From a checkpoint of a small transformer trained on Wikipedia: 9.65M parameters.
MLP neurons of a small language model. Each row is named by its layer, matrix (gate and up: input weights) and neuron, and shows model dimensions 0-191. Each number is 128 + 24 x the weight over its row's rms, rounded and kept within 0 to 255. Numbers have three digits each. A neuron's up and down rows have the sign that makes its largest values positive.
After each neuron's rows, "fires in" lists the words (lower case) most often at its 100 highest values on Wikipedia text that the model never trained on. A number after a token or word is its count.

L10.gate299:109135131127139121133111143129112090134102120185106154172159162143129095182145130114149082137160143134145129158169147103157155117144152143090119129132140136096128107135145106162135162125086125092130139104108127103112125119070153119131140108105126128119127118166172160130089173119118146112150115109132130142112139078147146137130125157142193120132107157126119124163120128082104174104165117098115153113055106119115132173133150098153108111156111103120137132111079133181167127145139111096132118095096116154152139147151116124157119106123147138119087120128075143150147135090134145133
L10.up299:158155127142147104130184155143167130151124165109084135122133116131137167134079140101130138115132115133121085137142144141137085115128102134169121139111119143093079103152141129114148098150138153084127133154095099093091165134113151157127104146160099136149083105108119113114103099117143147122102172091115119123087133100135134165186128182133130135120129095101173110152124140080108137091127158128126070144172117132110156117156114106103098139101117115108133112134152115141166133133172145137070138147121106168142133096119158148160135127132118140126122150126104086169144138156104146125
fires in: "has" 21, "had" 20, "have" 19, "having" 9, "corporation" 4

L16.gate180:111161163107136176110106104078131133122156158112119096128138106128120127140133082168169153084100105126122131104148102157136139123159137142117118120171135124108124119152119163144138095118173122138110139161122160141104142130151105149102122111141137134147128140138157121169095187131092118098157118125116118134120131097135096103151147123135178125144126100095093094119112109123102125173102112113123153116114127120092144115121140120135135140132131125098120136125105145143144121091101107061097164139128147150129122104150125097067069165090104057152123109124104119130168146085137173167
L16.up180:124073177120136172098128092100147091139175137135165146137136135093144146114154110113119114120120089154150141126144124143126143201148130135116111133114162082143138137117099104149172158170118140148115142109135105117132134151144112125155098123136099131132138096194121117165143121182077121110154138136128123151110103127155111167138111098101137126071133120115097114129108119108146181121121100141161101110131072092132078117160137130122126140126144125060106112107137131087125110096150118105151163182136112133141135125113132104106090140101129115137121144087122119152141100135120140149
fires in: "not" 21, "also" 13, "only" 12, "you" 10, "t" 5, "they" 5

L8.gate135:173097145104125093144103097132158135143146079113112077096138155112127147137155139132106143137129120136119184099158117157164111135089139142153149157139147098149165130164131116106092193113159138130142121139143106123157138087141127159142080119147087133108093114073163121138140136133156143127138210104128114129115134144135147114115148149130143127101120095150101132125161095135147085134135114096146160080123140100155154169131111121139139108134130118128099104166148189112153144091106134151108151121121119127134154080160137104136126154149140117134107146102114135129108126155172146164
L8.up135:152157095105139131137099133130131138138099137127128128049136105130131172148127166099138142114118089112107170149088143155110154123119117130123154087132113133087132138162140143173120123095057146121096136111098110136129090163172145093109051125135128116133088123139128104109120139117133184166167133164141141122138151099091120106116115119098128131132140118124161103138120165162137161117138143132130120149151148107080102140117110131137115126166120075116106172130130128112102111095150128123137134159145122091122108125144143141167136133143121185165160115082089130140132158129101126150
fires in: "first" 40, "second" 23, "end" 9, "third" 7, "last" 5

L19.gate277:075126143141121115103159119102124166145159131137185117122181144134128117153143105109118083140103129123109146114171140131173111082130098139121107155150135122127122098140145123166129094135146137132170098126121108169039085106131115104138122115116122119113119124115134130142063164137117147129141141135120079118100103142076128124114136112157136152155084130095137136112113128133123122131136108152151087144145097110116086116159165146116104131176083133138161126155125164123129132130100113085095123122150139110133193111138121123125111103103172167149114119101105079149158121131149138110
L19.up277:102106151123084139140123117109134132141142127112174114128128110135106153130114101152112100150138143109162123113179122175111113143129110130165110160156100159124141141127102125113146106167108132107146153122125096069121134105141137125113112135127109140157137155124118110150137093146095114121071126133120087162063108142131122132135158152121120139073063105115128176167133157138134175147124133126129071100138153143100103122104145145150180114079137120053115133122114105073122147128156147123106146143075153108134079102136151120106098135129161138114119108130091104142125113111126129108
fires in: "they" 14, "there" 13, "you" 13, "i" 9, "it" 6, "that" 5

L16.gate241:116129150150135109091111145099145154130098118164098137102109120104199133139158118122130119164133127078163073143121137106158140170090153160145113108151079137097141112141138142138104112159136144127143137142101124150111087102125108141125096125116125114128141137148105117081126148108150146145107153108127129118134156122108155115124170148175126092120089110123136151152106084136150120105120123098114134120141087133129147105164165118105105136071080133132202105127099128109121134094107122145113140141127136156126125139127083182171114143093147137143192133103105148143125152117160175132
L16.up241:124091149146126090103117130136141103138120137122136137154119118177123195129077138133157093087101128116125146121139171105158137133112109159105090100078125139130114130162081144078159126131152115123163104100161139139107114139136102106104142122148096155118098153150087143108074125159169173129139089062129135145121161106094159120106138144146134143133173082092090132118110111105134151129113159117098112130114166128104140147151108114077139117128121153125152125115129156162166131136101112107105132158084133150130104114146117137166116089124152123133132118131115096143103161132115087118
fires in: "has" 15, "have" 13, "according" 11, "how" 6, "addition" 6, "having" 5

L6.gate163:101096110153135088155143130162079130111114156089120117144072130107122142100124154158147080131107182063112118112146102154114143162107157140131167118166139094150078100136070138118157144118180104152134102120147119107147120141151101108135112115168185154178127156099134127175102128109148115117159132094130165159159136124116144122101123082104144132137113117148152126142143117142133124113134093148140127131094120121119154147128118081142139101115149190166118123117156143109124094115121121129070116146107121134136112139115125098162129145136117122124152158141127152128165134157140108099
L6.up163:165137161095139119119100134139117099141133110097130108133148079099100124124159161142165123135109132125113116107130131137136085122110132125152089095106130135132149169129139117103104137137137122149078109147136093150072132126136191143063125160093097122145097180146150142137164149170107125139106129176082095139164152173106134125110161120130149127140170155134114144123138136128107110116119136120133148134156093147172152136065112111142070165101129108094131141119102106135135113138112108152147119094121134140076130138143173140105159091137092107145135124123168137130102124100106141098
fires in: "the" 97

L18.gate278:151139130100119137101150146141117104169136110132109109152154099132124166092102098157139155145144137132130151133089142134140110097123156187110153116137115133136136113152127127142114121086152135107105110071103129148073111140102097110166137103141112156111127104126117123151134121080163102065121111134107159122125106117071110152146089110118160120126142103106129114145164166142159122104119069150124149096129106124141122122151075139081116123116154124156116117104150088139126079127128151125142118169073138109095149134168149102152149137131160135101114132115109163109166132173123177099
L18.up278:150085142111145111128154133143152121132143159157166143147117106119154134115107082146112115106166141144136093109138106128142126114077151107122149170097133154120100111136095121119111144141206125126109135154141167142151147077109108130120143136129143105124096090103141162120082146132143121123147149152103121099152131133106156135126147103149130083140135080106123163103150102176085130089170134128103155128141143198150113157161145149065122180130108103114105107136091129090132135106137136132059152125119130152107138122130099118169126140141132109102121168125129133141179129142130126131
fires in: "the" 19, "his" 17, "after" 14, "its" 7, "summer" 5

L4.gate290:121126157090128106108090131149107141124149108100153085089113112129110119148123136139114149073104097083121088101092076117109125140115171091173159127101103116058108111111134124158138149136145111138159139139102094145117071117144101143109151111148124136145124153155087125102115109132126145112107162099137127104102155126111108145150103122093113153143091115137152153178091122116108129140139165132137167137135126113132108116092085092158118128125107098182123109120119112130113121108129139094141101133122163118120106107140157099129115167133106141077184109107163101120140135088148089130
L4.up290:108118119129165150122105143132107124145087126124139108145111116095117116146146101147112107134098113110119120098113110109083076120115118112164148116098099111039115090091161085138159132126128142139096145126099127129118142153160136163141094141098103173153134140107120148152078109173108121131089135132133100124121164147133177131122137153121119160128145117139125155188116095130109098107113133137165148141149140130100112125090108142137093110095131088130131111113137153109146128119124151093169147156071118136109162093146123109109137123148067129117148094121118138131131143092129059091
fires in: "the" 73, "thrombocythemia" 5, "induced" 5, "new" 4

L12.gate273:188096119126120130155147113129149150115172116106089104132101179124121118115130087126087111108138156128118149104139115116116087109108124171151114103089135141134104076137140169140133102113189088118167111136118131139121089109092102141135085119120084145122114097115117094147138104098145148114149158150112150156135204143113111180103141158121139075119154108187145111143124120130151136133148109116148179107110139110134133103132130143152113136125126145144090140131099118115120099123121097153122142179115116109087159085154132122104117131121086142158140093118117133127134118135122178104
L12.up273:117149144134119116127133155143134123105160097176164132057099175131123115088132124111110162143186139101137147159161116108102111105101109143116113150110138099151089080122133143129085168097124084100111117172097172148139131168164185125122131119118134128111132122135142128131109128093164111103119122173119120115101130125095140132133100109134155114153153123198160128143167140117150101092112134176140141098120120124092127154109139085118122135110176131112110119150099159128141104137113169135116127089146117105119133153109103128135137112141095134134105123113094104079133117140159175106
fires in: "second" 16, "2nd" 9, "1st" 7, "third" 7, "fifth" 6, "6th" 5

L17.gate283:166104152141125101125103114109134119100118090126109122117117143106107140073122168131091154163124165145107119139126148142117123123078128104156117165096098145070123140105111122141143138078102102153100131155175159110125127128158099136137102127161078116143089120134125114115158124122134123175159085152130113142170131082119172126143166142120133128155129109139115090124180113124105113103126117117137157112157175147158089153157125149143138126123103162188070130157142125115123122126133133135168141120123126161110109094104123192124122107148113127113114089087108145141118112167101114114
L17.up283:138158160114105115112123161158143116080123141127118097120122167102109127123101089113097117162143091119119112127128153152178092103131142116154137126117125173088124131130135084146109118116159099126128083154175117170138136127133163140085098151095132148110066153136151098149169165148136104091109148130111160105103136113125149114114179128145143109135128099141101145118125104127159105162143125071124097126106138125147158142123111119118146148152156119133102128097087132205147148153145119133144148140141114108109127128166132147161129088138130128087109109161174094112097089107112130089
fires in: "as" 45, "and" 9, "s" 4, "the" 4

L7.gate245:110128118160152141126084147094160125166090137153101091125125143111115139129174099149157090115135160138093115111144149106097091136156100123093161051139125104124133108106131108127120096153137113107102139091169117152143099120114166118137135125124129110110142127158161132146092084147109132154172123140152208125126129144134139096172111115120143146128132167116101116130117168140143160080147143101134149184130105102084075097158123108139121122131157120121131152128147104135166166092135151111121127152131109073119146102134102107156120145102134106137125143131115142151097141154131143160
L7.up245:094133130140136096137137143110121140075170177117072138132145123137173115146104107140151106153120149140073145100118164114185118095133077121147087100119127149111121131186120093145120157121097100121112110127128091088117129132128142131158131134126162116120142130176132116123127163137133109140183127131148097125116085115126153116123151152169117139082116145149094143123119124152141131063173126118108084149139102125119122116127150117174101150163119126101140104128118107187096121136146136101118114125099130122109126157106104108150072099155135145132168116173109162137102147110134127152
fires in: "had" 52, "was" 15, "were" 11, "has" 5, "have" 5

L10.gate247:136092148126125106150112141153151176140141196131109121133111111111159135135109087138142107104144099147112145149123141116139121111145139115077134094151112132165113124144131159116154114153118110161135127089109120110111153128142095096109127116096154126122140098164160130099095083157083120127136135145148135119131164154158152121140148084149151114107063096110126138112086144161120176139156128131108095121124133119093099151136105107117130121102095119148133136111077121094106129163143097047109140093114103098158152103112119139113143103168168157131151110150127116191102118127134126165
L10.up247:113150136159119142122112113146108153110124139144100092095155143139145141103122128084126156160153121129124125133124141155137158157089135117064148133141164158131117149171163158137165159082157139113137141134140147060139146139115094104153110107109145113125072138115127105148126125133104180083161160128128140151129153146113128109147092159151120103127109158159135133074132110146151124114130161121119110110131075104137101158107107075144101137144133112119153093136085125091127122148118133108156124129120084073126102170139107107120153115146113109100098200120127110145127106160107149149
fires in: "had" 22, "were" 15, "was" 13, "died" 12, "has" 12, "stated" 5

L12.gate20:114132089119175163139125075100109161102137103126114124182104129115106108117140131096133146102111147120130160121095121107162144133137102140167129099086128176101130148101147158112118143138114134152147151116103147113140145109067097163155166119153119116138133116136144075164162145128116116129140143108139153102135175118130123142122088143127141121107066107124164100129136137183121136150148139147182151125138140085162154103118130097138150128118151183150101137135092130132113080096113160102108168088130115141106161159118107134105135153125139145156116105161109130131083118078136145130
L12.up20:187139141072100150151083099115162100103162105138137118159139149106160078101130138125152157152132114132155111077133119124151138098128151143132101104115086160103125138127117130088163114146134164131127106124077135085114152071134138118121122093131176118119131105150151074127113129110084133104096134140126127110125164164117104155107121095138151102129135159163130128117131131150169153149151160156141145133125147098163168127098131129146167112116125145124139130135109141152066129093123127196134151116171147124110132133139114098130110130170105108155135154173133142148115135120175129125
fires in: "m" 15, "in" 14, "is" 13, "was" 12

L4.gate353:127096080164131172118145118144105162145125098104168142094083182145111108094112108151155096138097140142131093175101099147122116086146109144135102118128141144159100109149084135135095167155121128147118153098129092168154106126089133117142129122124149146134118155142134155124114134088078110115116168150137102156076125129112153116143148121113128168125128152111116120154143137126122101114146098119137106167111098107155105071156110132150115130117132118122146114090116150074127116112146135082121153132164095155075121081111173119140111147122088147129154134084146111127128169126137145109
L4.up353:126126145133108131154128130119091146127124116141132089126147144090146103115173114086132134103143100102110128109113135127153094135128114117111151147133110121136178156167108150129114158139123104136136115109127131174155095133145149129115121151101095146143119129137121126092093107118065140103135130104077116134127089115150126127141130181145120079187139155141140140151157108113137134142133079163161166128162083108128140142113107158122123140183146110136154116130194142147116135126086131122080093149175108096112169142131124114126114099125144128135169143081098195101167089139142124100
fires in: "0" 25, "olympics" 11, "critics" 8, "entertainment" 8, "51" 5

L10.gate9:185069158166141112122111095095107123131108159166125117091134111175183166094100145071092145151122109117152125151115130169092130110110130139166164134135062152138086130113131112074156130143157120109077148154117193157145145142128111168169155099131135117136134132113125104110067145076151139117126129133130109101117144161167152151107129141095122104135141153158136141160130139107137142140112139118091107108092103121143104111116118097132146166130120128104117151140134119114133116092125129104120103108134112126102182127109103122137125145104133137147133126092106127138122152104122130134
L10.up9:174130125120123142135162136180116153123172121141152127148109138148155141119149150116101084117118142148126110188134135126099112146110107094088158079141167092160117118153088118112134134131148137094110108142110158118113119114177141144153136139123160154154110138174140097136121120103112163115153134135127145111109137148102156134126137121125145117148205135131130127185109123131065084098139080109111099140123176145119109106150119142156094145144123113133132168132138114152139089125105082145127159078119121091116156138112132146105123102102101146164089149141125122109101077118147114088
fires in: "elected" 15, "third" 13, "won" 7, "second" 7, "losing" 5, "thirty" 5